config = dict(
    hidden_size=320,
    vocab_size=16518,
    hidden_act='swiglu',
    rope_fraction=1.0,
    qk_norm=False,
    init_std_qkv=0.0209,
    init_std_down=0.0,
    optimizer='laprop',
    learning_rate=0.000947,
    lr_mult_up=0.968,
    max_seq_len=256,
    doc_mask=True,
    train_tokens=508800000,
)
MLP neurons of a small language model. Each row is named by its layer, matrix (gate and up: input weights; down: output weights) and neuron, and shows model dimensions 64-319. Each number is 128 + 32 x the weight over its row's rms, rounded and kept within 0 to 255. Numbers have three digits each. A neuron's up and down rows have the sign that makes its largest values positive.
After each neuron's rows, "fires in" lists the words (lower case) most often at its 100 highest values on Wikipedia text that the model never trained on; "fires before" lists the tokens most often just after its 100 highest values on Wikipedia text that the model never trained on. A number after a token or word is its count.

L4.gate509:140114175175125142131125154116070148092096075144146097176132090165218115123094084156170127104164120097137132114108192169148095075106121173157137153155146107105076126066122110150180162157167126175137154114172122129154099136125167134085179088119134129132142110125124094128171214132163078118122114123085130125077120173148112123118123123122114098143142162160135151146156124172095128100177089107100037152156138101098173116147135123147206122139135074123091145150108090122115079127167140158121147107166089122189133106152175146072134081154133166199125112148086101086131141152117122136129064170132142121190070154114174129123143150193143149134078126163136163164163141151041178095031133146085083129126152135134067142171117129139192132050098127100101076127142165116142169122088187
L4.up509:096084163145121152115086188118153176166125167145158155075122102155143110219182102179119116104176095129125084140115120141160147136103132133104124109155141119091118070138146147145157154099193074168174125082184164102148126128115098201157111074183135181107120126118104113047186152178144128102095096137096147081112121108160105121105150173168144164059152129084097174072111076162103121102125179109154100130125107094099104156074133091130128132105138097104102113142121142101115100100104148100127098099102125135138089112131118178120123108124108140109143150138140125117142053182132172069134129087104109137218134155042125190129205096128158108151118131168071123122165127124101151150146172137135071159138159141178099090171086075123164127101182126087164104112159128155199128095167131
L4.down509:171122212158121162156129119098081155069142091122119110167175122089188124074143102124146153128162127127193146078106143172154094054153145149147125124141070094134112163076101099110157160173139120129097145166140115137120107094151144129101179138121073096145156095114105097145153162123139094146111127124132117110104137184127164133176125067135146081178132131160113110178126127149090145160214095102088100126126142073185191119174130153154187127154162116139107104190125109124150127115125158134149147149151088108139140139129164127108113122169158162194113115131112119093150180127109130145086074176126125128087074137147210107112110138166101187101052117140165119143128098149046120094018143140091094096113099091139102149141107144138162130073024131130101121123130171140145173125084162
fires in: "player" 23, "footballer" 15, "model" 12, "2000" 6, "cricketer" 4
fires before: " |" 30, "\n" 25, " and" 4, " who" 4

L10.gate320:083184168144149073090143116136107147113143066145139101169142107189125120174156148136150139137060090163150117136095136140137080119114134105127132083125148172088044126057078145148131140130097166144176121115095083129141116093168110132095173131135075115071140112145141109154169090149168058139117102096112115130094085130102103192139111148095104155120133181133154129076097125188136170187153051110140099141082100120082104143127093081142104154176183170109124115135096117181122118129134149173136174157156154092138144128180089072102164039095121057022140128168135077122084127138141133102111125101117115183139132124137101150144151156142151115131095109148142143114118116162108136083108106180161182146161111096105114206159171137106088134093175169110120089108131164167148139099078104
L10.up320:067138098112093136154123098114124074101139107120066120090102175157129125100171160210111196091149152129086156164135114116122132127140093135145105184125211114128088132107111183127165114161140074090098128153160177136136126099149107103118105105073181149093086144157146169121084184156079101107105075125137121133134107187132115104118129109124134144116121121122121121142105159115126086123103100074165112115150031134112183158151067131138129147096113154099110126053119114112167156157174057076110121082157177121179122037073120105147130107109107086147124106125136129143110074164083142127121174053137132158075119130104083075107079102150179129158162090076158177116136168106099072093129114103142181139130164103107078137170122124148119136109136121123197204145160184109085137160130078
L10.down320:166141185181150222095104120161140158152173077140153153187129108078114145165135107119151104143132146127163133065170108149128120178127151069102093045172142150121164143095082127136160154099097163108125162167085055182131121146119100152116153125193113106169166165099132141116115171129195119015083172118151112106106181139072125137156129180163133121103094090116127195074107114164146166142113149163102104168132142107207108118084133101200134107184137154134125179149090136166104098084146195189150144133120161075139116156159098106147140149182110128082127142134120117162147153101141169122128119118095132106108113156148148174065141192157099155121124220145138154128152106176110126115156112172152055165140130139158128179134159146126118144119190165139087090059109084179183134098080096
fires in: "of" 29, "to" 22, "from" 8, "by" 7
fires before: " the" 38, " a" 5, " this" 4, " his" 4

L9.gate343:140124055080085182129141132110122112175133057167137112056123152125140140062146156142130149115156182076154180107184119132111088114130110143093111077083164126112165154142097101150142167072115130137135164126160103135093153141076151117131139104149120183112110171156151082032144167149175165144101134155133130138155089119108098099121146109089094146123188037157156142084134126102126140121089181133121134162160154078108123138108136085123117087094123146115115129179101171118138153149048136163132155146104181144153127143084143129131114145102142057119139116195099126182126075133144183156134145100137105176146092168141105211117146133177115085092143099141168120178124150123156123167090062115112176141105146135132137116157100130136137117177168143101125064140116178146094124097144160
L9.up343:122150168199185150139144167168094087071083090144049137145155126207126179119100123116137095101158124131178086084157122182088165106134107173099094153089147102142103110081138150159136133098137132143133101104106082168118122134154109090071187122147130138075088099147090095143138099154159120149134112104142090020145147140071154166131178142137138090138153131133102185133148134110128085169129091157132148101097127138143147142159123134082158118160135119114128109118131143091076145135117114151136158108120084065132109166141123078148147162190210131119163086154076146173099157089126110134143130103133178170172157142126153140125026153151157089154168107123054154141155131143167144112102066131076113069104193154133025139156157085134101129132088164124105174115150129086112171093137176
L9.down343:125179093142134181158109122115156135076157067158137104102100115200117157117123121094120130140112110091158106127138111147060180111114124131158167152098160143131150104117106106171141152081168136105157146046137130140085116154055162105141194183111117177117158121146155062196157142136098154136125106139109092078117144154116118139096170128100118121161118119121163157186099090094079148122106197074090143152179163161063135130171098159098146132156101078119103145135113181116113078174085118100203108069102116133157110140148131160177099107188131125127191104099070144137131173155134181123089118129121146143194151162131151155067088147117095094169095094206119148125154085147135186102139080183134137057088074114132103118122179160141108109158113145120125154130181134144077158140160184
fires in: "of" 97
fires before: " the" 47, " them" 8, " his" 5

L11.gate40:139134116172143150112087125200128154121183159162133162099160114114147110095110092082106163137170120052102143090108117088078087137077078134105101173136132147173081184090122137068126169111128060074108132142101111118162121135153069093105124121100089133118140136186113182167138149130116044160052136142091118116170089148147114220144153155136133161174108158168100120129141072134151151059159107139090085072079138150085099066137124108073070127144172125095135095113101126091156117162122116156152139164118124154103086130156208168127108125106165107091086098129132092120106132123135185148127101097110152097097145100112092095103106206122120089156112159098120131108178156161115105118174077168126119126119183096122108163223133051107112148137170161156128133159068102117106137147130075
L11.up40:129113120163100128105095139121161170098089144171062151086151071128132120155142138134029170091123132125106133095107169085080128177145088173169130150125196083191123148179136127077138107129094129122059116113195130135102157132109094179140127119100126145121059117111127172154105066123120116127122134170138115064129117046111124194090145142080131147128138099127125105110092134134134154107133140155097100096156140105121093138135139094149102112142190126128140177129100167138115117167095166196143107098110054148063124106052156130148137081115131074123161096168143088228131117116141157071102107164119208072092151156071140117103119154135126081140141173150094111111147102139054131149176140137095176110135158092116106092153170126140105164173144120107122147134180103089155120144131122
L11.down40:162194133050161117123071116128155177145148042132111164173116120163136086057097151121146131130122119079106152117120159074147126124124189150107145135125098153139111120120129119089120165126113139116100139094129097100141106080098163100114147151140116055132131138117112099134174116094071153138098193167165133085125086096138120138163112136185120160175078148135152138102153081109148123125124177077145090115115100183127081153120104104099214131128195121140103156145088156126181096052141135125167157100161094098155154174128137125136111149078136194172066123104117073091200138134112086105076115076137111120098167168175125120101102163142095128125159171099129104139142140127073134138134119171122105151167098142099173143121061122140124101172158116143118164142089104148149151118183165
fires in: "one" 31, "part" 20, "as" 6
fires before: " of" 54

L3.gate321:113107164152155120100112138178185098135132146159082129111147113124157078092148121143185113082120135056089149163175136096124077132046109147118100096141165107148120175135104136098171157123068184109141112124119101155119128167091116123103155120137136129174096140167158104067081152125115120142113137068118181114130128143095144150118068170081160120081097137088175149145141069157176137142057112069162164119173078183106127129159146138080105085114124158135192138141102232095121079134130099114135120113102166146157067175094115094114101131114135150143121117111107083135112031073164129130112116119166145156117123115108093148057135199108136119125129166154157171111124179117110152157163158093135096128182181098151084085168124129087082140125142123135169136090120117136107169140138051
L3.up321:165117112093147136112122105145132143076116133082095149108153041109180094114097107080144070117119125146083153164118099136127108144128118175100116128118100070124118141138141128085168147175073163104148101130086079082077142114134125100115111161107131122170103127165149113129092095090130183169199122038118094090160092133129167106126112101129187112103135163123175162153163114162151148149101077098163139131109077127153165098150136084165105086107133164174183127153151215180093079133147141130142165100136128092103130180123023109138111156136170192160130122146134126128140113065172095133139081073090100131131141089099150128108118134171095108087174154172087190098073179134071202153085140120119139123180180136167140090184140191125111170145053176139116161103096104157125178163145148
L3.down321:164114089085180130113121098084136150114124128082085108090152097100148132131088130066115095160167106169137135135112111144117131093093158170142114134106083124099133097160106128113172123150124147094153133190110094115084138144118093089118125082054098130118113120135086129160094090039084164153140124097108084109193106157068149121137160117146158100134192081132142133177147112122099096142095133107161144144103057133233165121141123120202106156113141127164135119165159148184096125162139166131103152129117107116096153106122058114122174134138168164142129151127108127141138165064135107123140111108085105115159119069139166120105111129182123114113153139174116153125124166111063150174057130146112154133144168137202201129151104156169115135101021218142082142135092112167160179121170213
fires in: "served" 22, "went" 12, "working" 9, "going" 6, "go" 6
fires before: " as" 20, " to" 13, " on" 10, " in" 9, " at" 6

L13.gate287:150139166150190095130127093079162113124121098204129103132123153100186153156112085132126131118116106144150106151142057113147068098106090100135130129109087186078121119159122147108138077157150095116155133122107158123118199172123097093137072133062092130153112144117126109155141135117093136105113132131112080173101143189153099133145108134152108169155117162131092072115148135203094116179070166140153184155143193170144132098143134135130101103129171161098092160100145116124160136116169159128194130037163120090156135080128127163148095138170156131161155070140091174071181156139153172090059163123176161129101163163136143052131065179157157093132102146122132134106062150164095086124173089109121126046112166109125152196119102076116175147067147061139104141115075099136058124067151064
L13.up287:191147157124116106132126122149069144120194115117126158185173131073098141143158102101153149122136169218112109109106120077157098115178132094119126156092124156132183118117139154089102105162115130127110056156146161133100130146130139067095143171110089107089174113129187155167169134130141100155162144045075167089162078157174122115128141138169117096081104142130127115131075119105118137144148162121065084093117106137117180121087126157129115090113074141114105115144162077198179086082097136149128172148127150156169140111165138117139128095099126208135082177116144168069152166120123130168156140148126146115101102089136120096127069124159094137151089080149070121110166102110092109136156141131175102122188099126153128193147119180124168150110079158079189118168096137141129157109084132
L13.down287:150133084122117129132132134163137133122090163097096167112171132125120085144135187104115132170112123040166121083129109135125186114140122142161138110159150055181136129088120098140137147088179136130102206120116126121147099114158118131117116090183145134105140135121079202114107068201178119118128139170173081182108134135126141139119146152035105163187131136111145182146114134158120121118167091106131134140159140109093117144137171125065131161143093120139124073196082134146089120152104150109128124150127137110074149201101109136092094124142089113083190144093127133210118108111156107136192129087132087101158095143146084201103179087120116117134178184125107135175135133210178177109095129137121143152048137103162109112126147163126139111130087188155149132139164170105172137134136143
fires in: "3" 14, "9" 10, "2" 9, "7" 9, "1" 9, "4" 8
fires before: " |" 76

L3.gate381:114094166118121094103120127090134091095123089191167137117162149177159160140140114115104127137153167096136134133139118173154078118155183158137084176119144175123149101168147123163212164154142038117155119139178103140133138164124137103088127173104092130155083115207128081109148171131175131099128112159067164143149099127088169069157168165163148111087130132118139120142116147094127143195141091156152108163116166161127181127208095170096185093071050149164152139129112146130163095144092193192097131129131078168113094083137071095140106121170165118105186120162139162109048143146110125156130146114134168171178118172152150117110076234130112123138092131127094088117119149126115143171142073157076123102132178080128137167183151121140169143154171114125100067129109090145135102109120150
L3.up381:111081178105109114136105155101120078120136086159137139120136167150157140147145109172089171149127176095143155150140083136177068144148161129161074173119142183155145075161173131158178131135148034103143080110179074146132123137124119079070120159147108151120091094201155098110119150159127143149112145142133157140136137115086169068139164160147126099104138116140118112125164178102113166191135124132145151132110128179099163132181087168108204126044073132168176138141124134124161119167125160201065135132132106139138152079122056081181120092187132126133171136139123124133065116145151126179160125126175159152144071192127152109111079216110080118181089131124092060109141145121099133132127067124097103123137193097127146170188139132157170133163160148117105119136118094141102116103156159
L3.down381:145114111103130109160254144115147089111117080174096160155156094137138154119156128102079106126123177161131104125132151126123090068134154120142102160104102088144094177174131174162132166142149133131169144192165158157112142099168113097103125157106130142102118167150152153164119140127123119119127140196095116134199115113053106125134100097130125118133144137170100143155192143120059125156094135113104101177129232147248113122120125164150132136120127157128149136109105115133147176151081168192087123144147181142101176107153142109101109181187116110169105093141131142093115178184139099111129150117158132105122156141118163087112110181132151113126086134113057143072093110129114147085130134122153086118145142103095086182154125143138159153087129105151143145172139141180163076103110176
fires in: "3" 16, "7" 15, "0" 9, "2" 9, "9" 8, "4" 7
fires before: " |" 97

L8.gate519:136205053089128086130179114109102123128072105070145124142142180087157146103115223126146175129163110109095062132154122160128166106162126142120134151120154115067160106110137141163175142122096142201137117106111061144177165154088066166128159129058135137127167153132080094156130164139181030086119130070119115150143080150094147149142086134162101116118123085143126177149142165128181153133125146138217162116142100112140143111107121130138102191159129103122111110116137149152148096139141061096157115117073150078105098084164151116108173124150165051080125099188149172129119179098158088176110141116131140176160129162080105170228194141137127073138134112137146194126102162105106121109117155155098151098098124171149173143143138123162119150064113145130112182154145144125090085188140077
L8.up519:054112166119051141053111188126132124134129096178046135143122127141198104156148173135157142157114108043149109139151146123058096085106135170120115121134187162110104147075123144073104191132152114080130152160122158112183141063143102105104164145134161145110157102136160149129145123132062159092057191138134150136088100143124070122114127156158091116118088107141133163055178084177148106124119146207126084131118104157121135125198111123120155088135071132164099126129099076117101121158113127089107136110171125132145113135074088116079149125131155191154124151149119143107181082142087168164114063132154143073132075119090101079148152112113176167190121145178086109114158132124139137147138104140123132107169120132136063161183135057120123161097152123172126099135129125136104134134093133
L8.down519:174211088132139159149170104106076122110124117079181133152110157129096142149118156178135126122130130122128150171107166166126189061163167094117096120079096097099128151164123112142177102161140157129132096175137100178089127162050082125153147127124120138156159181163099099127105128101172106103148102120098101129118123196084149108122090129119100144151166177104089139142106152046159135139119124074174191098171133079186132082068152098150158139153182134134125090172141156121149092108114041130091125184104135111100165116125159093103161107138116105091126117160108155095065159105152107156132178119136086147153179127132136160133154141139095124118132148098104120142126089147161118044089185180191108115114143125189190151144127139174101134107061073123134133095130096116150178131130053
fires in: "of" 86, "to" 14
fires before: " the" 61

L3.gate203:106127171146135130123219177171112113107080077070116136120194123120127129145099106066099048122176115088118114108157119146147138083098120144104073137119102145146166120095091116067175136176096148159103164178093097141123140142155188113127140145086148154137110185135129104150080119110146211124122124166159131163131142072059164083177101162180160138083042191127181147088155101089160153125103133109156117123104117127119143111103184162136079128126106201075080145103104162132116170164130141171135163130136144080086086155077133136116109140143156091101114161100190142181136122130141184125111200090108132146143192112131089140140124094138134133081137113167082146079101138164114138120122132172139119156156179100168144133142166110154180159128126141144125085117120088101116143133104090
L3.up203:065129198132137155125095053126131180118136106123157117147137108122169101119114130133109115152168112103167135055133106151125096168076084141094137112155160072165116162135077124155163086161099124128132128110121087160161098166085094157069103130090132140161067172201175147099188198139124176127166148148089094107158153110059108133142097200114139102156092170124192055129113131116143118144126066107164104092148107160090141123126123152087098111081166169131203145118154183134135123149092114135120172190188167136141107187106143103121127119158174129179125096120117147139131080115179132129069163090124080124105100149135150154120118164162128129141096108123151118049139146185100169155142101116150084142091179078152111157193146123111081119133175121122119084075149165133059182145132125
L3.down203:176149149131157082131166188120116099111110083076098159102158166151150150157102107057100050101144142105098127163145134125127137065090126140163117143087106180128157092104134087084108152129156157120152140200076098160071185132127173110186143120107130147111110107109125105204103098071120181145109141142137141171117128063080179108142145125182135128099134092131170146107170104081126121103111169133124140123060082089148179139096162122177120134108109175084029090105107161127132190187124134171106133102130115117097111121148101157130158119159161085103124192107163143168121152137159164080172182179158113166174177105144127143163121081169113123070167120200082142125108137136161095148105145209124119149154151099155146128122140133176201132083087166157135125118105108120129138106129141
fires in: "served" 20, "signed" 14, "competed" 9, "transferred" 7
fires before: " as" 15, " in" 14, " to" 11, " a" 8, " with" 8, " by" 7

L6.gate610:113109184046113092115161208104201130141092081180080118077090182157144142132097109130128135075204197077178128075083111144123056091104093094161099177120139173107190083162109155169158124109144078129182188160117091154109106125172143094134108102052116152130051112141137095107113111120158131120088152140100113144142128132099169086120141146120153150124134160150106143122144121119102105146143204111157147115075168176136104147187146187097133079112073130135154119108100107134148157197138138162122094131117137133117181105129139051121150129169135143143202103103149171166107166175159148120105117121119152153135140111183104098145111099171129097114108179133141137102105111167170148129159116153123114135130181168095097170176103091129099145091105106168224113114171102158135080092122112
L6.up610:140085086181159133090118127116142102137106099109135137124163094192168153202132127107104148136096145095162103163129124123162113184187140147132133101161187155171119157150201078115175139195149060116115133084159071158107110169140099112113155138133124170141139122178109133133154100183079137102125136137146171109135131153121172153139078099147135159113163167097153102103076073115098181192110119132186170096170122117109103058175097120116100153100111160144144102177164158133126077109103145164130139125156123132131055071102046096180084140156159131130125159171139105087195112128193144137150110109161167151152085141121124112114127197067070147183137102144131072162141145129108138160165061109079111148164144066119156140165137189142106152185206098150099142111076095100153141120134122
L6.down610:103143083101128110148212158111143126150098113204078182116122180170132135132149139129105131107122173093153149119118140136125083095146141113170066187082150119089135095153144170163133185105132128130163167202169128106133102132152147095137092142083160136074096109149118083133110093118169124103085140126116160127145126131042118087118124101137176134147098169091103136142142151153041086140125165059178094185104152149126114132166156174067159085096122131115193178078082169128168178165119140151101130099108195125109133095126137076070129161185130129139177116124147187135117155190141063118099123127133121158138163111163131103120104136131144116087123126128111184076119091094130138059125123130129084138101176117058059148157130140126085163073168062211180129127147104120133119131104128
fires in: "3" 18, "7" 17, "9" 17, "4" 16, "2" 10, "8" 5
fires before: " |" 95

L12.gate59:121118117135126196113069103060142136124186136131131134207163113176187170081123142085120151146105158085095128145106117160079060112137107147111189125149148142110159160154116118057091107090123113078149105106134115160139165146150103113119159153115126080097100153161051175151134085169153115152139147084103100119170125121116114091142078153183087135099165110133133111079174136132117106105071117069102071074104156140081097114103117175113084118081120061079232105149156175078159119134153166123168098143152182167075126121097145154154136110079109139142139127071127071103154113153136155122140130093157148117071145149142103124162137111088097154132132049108102116123112138120102125195198120097175142180176126107191094115118143191128119114172139097115121110182143126125086156109147122
L12.up59:137209092089183116138119128124132200135135085103152109156134107184188132080164113096074159187152136114145130149085136136059128120120116120149143145127178072098079097134127086107168115102158175075133102132066110125130232128130143122149119099122109120059121125164139147197192098150156118127102073147107123125092109136099189098114173171132127154120129130182129107140154144189182102125146126100138124099126117075103125114121129109167074128110128076135153120096142127128125093187141152144158132105147142090154111146105165140120121161112122139090115051157117139148103140148073149133095089104108163159182098120090142172160155132182136081123153161094116183142116173127135126127193119141151160192100194179089108113125137120163053086126139126164107176154131186167081108059104103
L12.down59:182132062157090154131173145166107148137149125112169118167037144202180163133139132171147135084102087103156099096151212098149133093111137136100141134152146167119145143093118155095158198096125163141169180157108162166096147173102101106116130170131135146125133134169086099136140173111089131060133064080148069144148114100117178106126160142105158136207147143127141104078117158138103157125070135128115119155123109134220142138121158132112098164123149131146149079142058107117136110192118113135129130092131167101153128086115114150094141114147153076084117135180125088162124095113094110020107152098135103082109122150093135129091125118129126174108122120147127075183096132143169078150126084150158160090143163090087147139155169091138061097126130112121094166196183084163144092126135101
fires in: "as" 96
fires before: " a" 22, " of" 10, " the" 8, " well" 8, " part" 6, " it" 5

L18.gate389:079123105134103185108159162057117131120123116139096151113171088140138127093180103120065120117083128119172100116133091114109093153120096187162078137136102147114132121107177160163092090126090082158161109128114180139095164116144105173151115095105097138092116165141162130112137136156161180161127133171187088138112140133121095174107142082107157193097171093121113056136185125197121165152110184139152144155177094184088185116125049034113143108167148179057128116117111127133120127145142076074155197120068129134100145197122119114080172202138197131172202138157162111145032138131087165136136132152153107053120133108156159129166112116135095156081181134132135150150053101121096108166104088076146109149154142118119183117102126138135163137159158104140108111117146122139155160157173084
L18.up389:129121029118118131089166182163073151143098152129162133118144115111157148137145183147131099122087085117169163089125133104077135076110167080152081071151145167119112131089153133197146104146156179087176169148095105151064133100119057155142149110157187135087089144105177109100151091062182126120075182193138091128119156159089052139111145128157159153139149111149144124088119109117134197145057146145119155103151121150125151109102119032077138152137135145144153159157106089161174098184110109092159102137163151075215101160125119077132164163156149175150137098111093151180061136116135104099113157155183129077121128061086134163151182103161220153103164095110120150185174122126130116059114145096115130158067148093111127152124168132126137116078111099175157122118148123146125121097122144
L18.down389:154166095114109104172155074185139110123167143108111070108116120103120138104143140111114137153154112108154116166118090109160174072136141050128156181125151163174093109114113097120141110104197137117117067150150079183173144149131169161088155148144134125137171211108125113157130138075168129074106150139153095117136115090131156124083095121044164116135141088116128142113091133160132130115172208143159112154152122148171134119101096157207162135120111121065135169136063095118075102155206069121186135116140120134127119125144152154120154168091158165144094137106122091104091203084131183214146139139177126091175144133072107081128118195100145129127129129100089157091126141152188120119182129175123112164164176155093180111142140145057080107133157145096119114073139166123059110132138157
fires in: "warped" 27, "tour" 16, "n" 7, "got" 7
fires before: "ped" 27, " Comp" 16, " It" 7, " 88" 4

L2.gate513:149085130120191135068098078114207167100118133093128134139114137154164124128121123121125157147080145111086131155107125183088133077189149170124082098114082107099090060144121150104127117087089157099101106140137093058118163137115119131124117146157115141119133178144105132154118131108127152123159130142115123146106073162130103157082140128129153067153131136178130084159096127099182140134140154141155145125167103148155144181105044125138146132138126132105086125112067126170159094136150136115111150111086128154122124061113113146105152145147091064069124149174147140114129075151109127150155077206110196167174103176135091148147221092118138203144206163089178143144123132105143132212107113157106126099112101121138166123120174107137177167137102162086125112132115146108140127166144121
L2.up513:123173092142174157134137081122114135136095062113070120119098130113171117125187149117128107116102158122137064147235150128142092087128109188135117201170190103092122133078125155097114128189081195082126070149141118178150138114131113100089166154067124148146120170121189116155145134161072110147116164118138068072107116133085117131137110128183096090174105136135141134131210109154141111135143126081099067118135136128115145148183123137102137110173133133100148124165101097100079144164169083175178134076147127069161135095095168067076118124177175144114114133119156139134148127080121176125054104144071148138139153100112056091148160163166195091166085077204173160109161158144145111069127129124103115115152119104168120144120133094118144094093111095101132143140140179160074132178094182
L2.down513:141089149122137131100111094119136117107079221145159083169178108163122116164104094172146150182144094120080156117038083159096152167140154125115100089118049139122108115124115066114103142109183109125148130175117131107101100137071096142163123102203115094081201126101102158131101149065114113113103081150143148147144108109164139100086114131079143150089103128168116105085060134137153140101134191141139168140123070149209108120033132147135127155098140131149064114161125168170200139132144179151096112166071065182158095143156132171166118121159097111127138118116097119095132126130117078127132161166126148168157108175107164156152132109092082148065178205077127138148152134123089135184147122115135162130146162111062163120160126148140115150132155138140157111131127072104176109101168118
fires in: "during" 24, "and" 18, "is" 14, "following" 11, "despite" 9, "upon" 4
fires before: " the" 28, " a" 15, " his" 4, " an" 4, " this" 4